Weights of a small GPT-style language model, trained from scratch on English Wikipedia.
Size: width 256, 4 heads of 64, vocabulary 25003, 27.8M parameters.
Architecture: RMSNorm before each block, rotary positions, biases, untied embeddings, normalized queries and keys, attention and MLP in parallel.
MLP neurons of a small language model. Each row is named by its layer, matrix (up: input weights) and neuron, and shows model dimensions 16-207. Each number is 500 + 25 x the weight over its row's rms, rounded and kept within 0 to 999. Numbers have three digits each.
Before each neuron's rows, "fires after" lists the tokens most often just before its 100 highest values on Wikipedia text that the model never trained on.

fires after: "0", "1", " orche"
L8.up571:513505485510470560530504512488522524520459481485488468485493436541491509508497489480493509494521502535467489491470524488453508472500548497526518487507490524508505503479503519485518483482466502460479531489549509494556504473515443489543485524499486481439513465546489499530496476476496481541471515492503500532501532511527481499507457456527532522539490479469529508507533493524504515537537525542503457508488513500494507488488518446488473504448507479467518511503474489546523476503487474489469508475472472473527482474540512522450494480515518526516534461512445519529522453482504469502

fires after: " | ", "–", " | −", " ISBN ", " | +", ": +"
L8.up817:531526411493475519489499497473508494504497491482536436493510486481536500516426500490498535471502548526488524511488537468476495489512468535488509497515534511499502516463467493526507503518494482455498555491534507532550520465534536498520503534493472495525520496539505508457521524473509535484508474502486519501487531475481493521510532496489478503500493535475527514495503524534534534503509459489465532498508512467476519467473508487506549425494471542465557493474519481458522465508532538491500512478459490476503477460512555542474490501485541538509485503533537484502481512526479458495

fires after: "1", "0", "4", "7", "2", "3"
L2.up310:528448528510489492530499488465493494443522487524476477507482487483510503463508495501499531495484480524463491505524527486506535494492499517465538491491469467494495526465501536475516468462514517500493492478486493528507518516492514463520510522505519499514488504518489477508517504458478504505508484526515492541477481534501478502458489547491499482518487494522471473510570471498520476502480554534517489506496471545521474479534540508458493484479501522478480461498526475520509481533530512484565510494520520540509499567519523467481480478495525494520532464484487458478486497487525532507

fires after: " | ", ".", "0"
L10.up528:471441455528481475492513473491498464486506491485525516534510457528502531495467476468475505547547471489427527550512531506507469515503496495485494502505492521522470486478453470550461481467497506480493442449470461506473507496490502488520504491484506515498495521540492482478505491519487512471522509495536511515512461484515502487513497510487508481503469509472448509495549497481478474495485559494514516470513541487534484513515511501449508518441520520477492495475488494484451468498496496483514460490482487490487456497505473445480503514485448536497507476495524495503462519517510501500

fires after: "0", "1", "2", "3"
L8.up860:512524495535523554508502487479485522510456514526502478490500514492489520470466485516496492520506518542461524478492466490467492535507493496469483502466520501516498480486507564510535517475464519509491520491525508485486466463480507477489454525496533528505452448487560526483480510487543512511485481490524507555512521481501496533486470521533476474548447528512534461481493483496517501481497480501534476508530474505537475487506452484508489453474500514455514460508512499526526510516482504471534457485536462516548523476469535516476525474509480490521505509485469496499547517490531473486

fires after: " ", "–", " | W ", " | ", " | L ", " in "
L4.up101:476511478487456502520525518478539494487472532525526505484517520514524531515477535477508514502497499497488549525512481461473477487500495527491495530509533547465480544485484543492523526519485475505490482473514481522498480550525492525513478476463504568561528527489488520512489512511473493502484487507501499507412513491460456482450493516466512487505513484517478514503533493472487525520542468548492503505483494481488483501487472486504519410537509548506494491514479499499509488516496470524455486491519515498516465556472535492450510479475443504497489454511474441501479530511472445461

fires after: " | ", " |", " /", "\n\n", "|  |"
L12.up201:512516461536516506489531485410482472499557466492465499468509499458526508503500487455518506520482525504504501482532486486491437455497481491533502570508524513500497501530503471489506491477507468526488472515453476483457496484467529474502485507528537500496474500512502491519465501490528497450478506496530504540513509523502522536521462557478467481539486502497525463510515484463531504496529515504485454507519540530514487509491476505490503501456498538474518555476441498489509484517549475505485475481485452496516486521512467491506560481498469511504540492502510524526531550465514498502

fires after: " | ", ".", " Got", ",", "5", " hom"
L10.up674:485492520506477484512515488511482468465486502483529463457506502473562519524463401500496542503544495557479481526529518443474500502496477548489497485502492509459524503516522492506503478481536520529514495485479479499531509501479490460501477528495514477493549528496534483491458521478545504529529514510531529489494479508509477517473470503462497544523513508495442479503520548475503519498515485458543470503483546459488509483487487499433497510510488506483486497485522498472516471498482524485446482506452523522510494503497498503478477533524526488503530523508500507484437547504518518493

fires after: ",", ".", " £"
L2.up372:471483521471515515477490522499481492506510482474507501486497509484510531524506550512472553504492483540548461509517499507497451497550497495466516496500472459494473521456533504484505465488528520501499567510511503545470464466508554479550495499508506503516516475496501524518501475529473491506466506515524520494521460535512479525536482491516463498476477520517514472483507522467533466521498510511485465501438495478517481485501497478522471511475514496479508489513512527502514482511519499531500532456505477472473499509464544549491500547487505498527559505524526464493514484553512471484

fires after: ",", "0", "."
L8.up775:520474496455507489525464510497495502522501515478508483473535473519504514514501488563490542476489469515492492502524542493472502494506502523462503498479510497538493564477522512469528507528495538456487538508502497508488490498486504454545490526468486467543510504463487509505495457491520492519474484504515464536493483531498479461544454491533492510489526511508466489513508523495540542498467480571531490496509477487476482487494487486502480516496492504465494503511468481499482474513523455505493534472492454544520493501519475515512523470523514505476589528514554483494510521504512512485

fires after: "\n", "0", "1"
L4.up41:572519497510464498508460506511503458499515479518483499531511488530485523495495495481526513481484556500540500539504471495515512504449459526495492474473492496513471478508485542504559465526494559490502481458528472504562506499485481482503491507474475510501486506502519476470514507509485498521506490500515479517509520496485505511510455525482495501512489483484513540485558514499502514515509460565531467515473493471528490557489521507498495493516514523476517497522516467503520489520514508508503473465545477469516470510491491474468506531507530494498521503489437516580524477525553461472

fires after: "2", "0", "1", "3", "4"
L16.up361:509529488476530526523514486513533494424498499506486497516470490545510515478470532481511506458499476505492512465494484494499496467504540468529507504538502535530416497468531504536502464486494504506493513529547560475481523509496496466514534484495520469490459475499499470534520489475493523518486473467532575490499499490495468516508504493496475502495459516539486508516524504484519492538472460488536454456494469495508499492477504509468524513510485470508531517520534533519505467506509482524518525519484480499521515491511529488505484507493516532476528501462479484516492447518500456545

fires after: ":", "1", ", ", " (", " –"
L15.up963:518521518482499497492518499471572494494458507541494458506519495505588518519517485506461503468532538493520483506497496509467492498500534523496516498527494521506504512522456524485529483528484491506547477485546508513505487502528551474502501519485503490533505511506510535518478478468540519542533496458507481495454457505536475499549502493494544486507476480503469483509519510495550519535538543521485474501527484503522492512494514483492472461491500521517510486495513538525514471524501456507537511494506468538551503493531502473497513519495491526488531482608512456497531535502513476507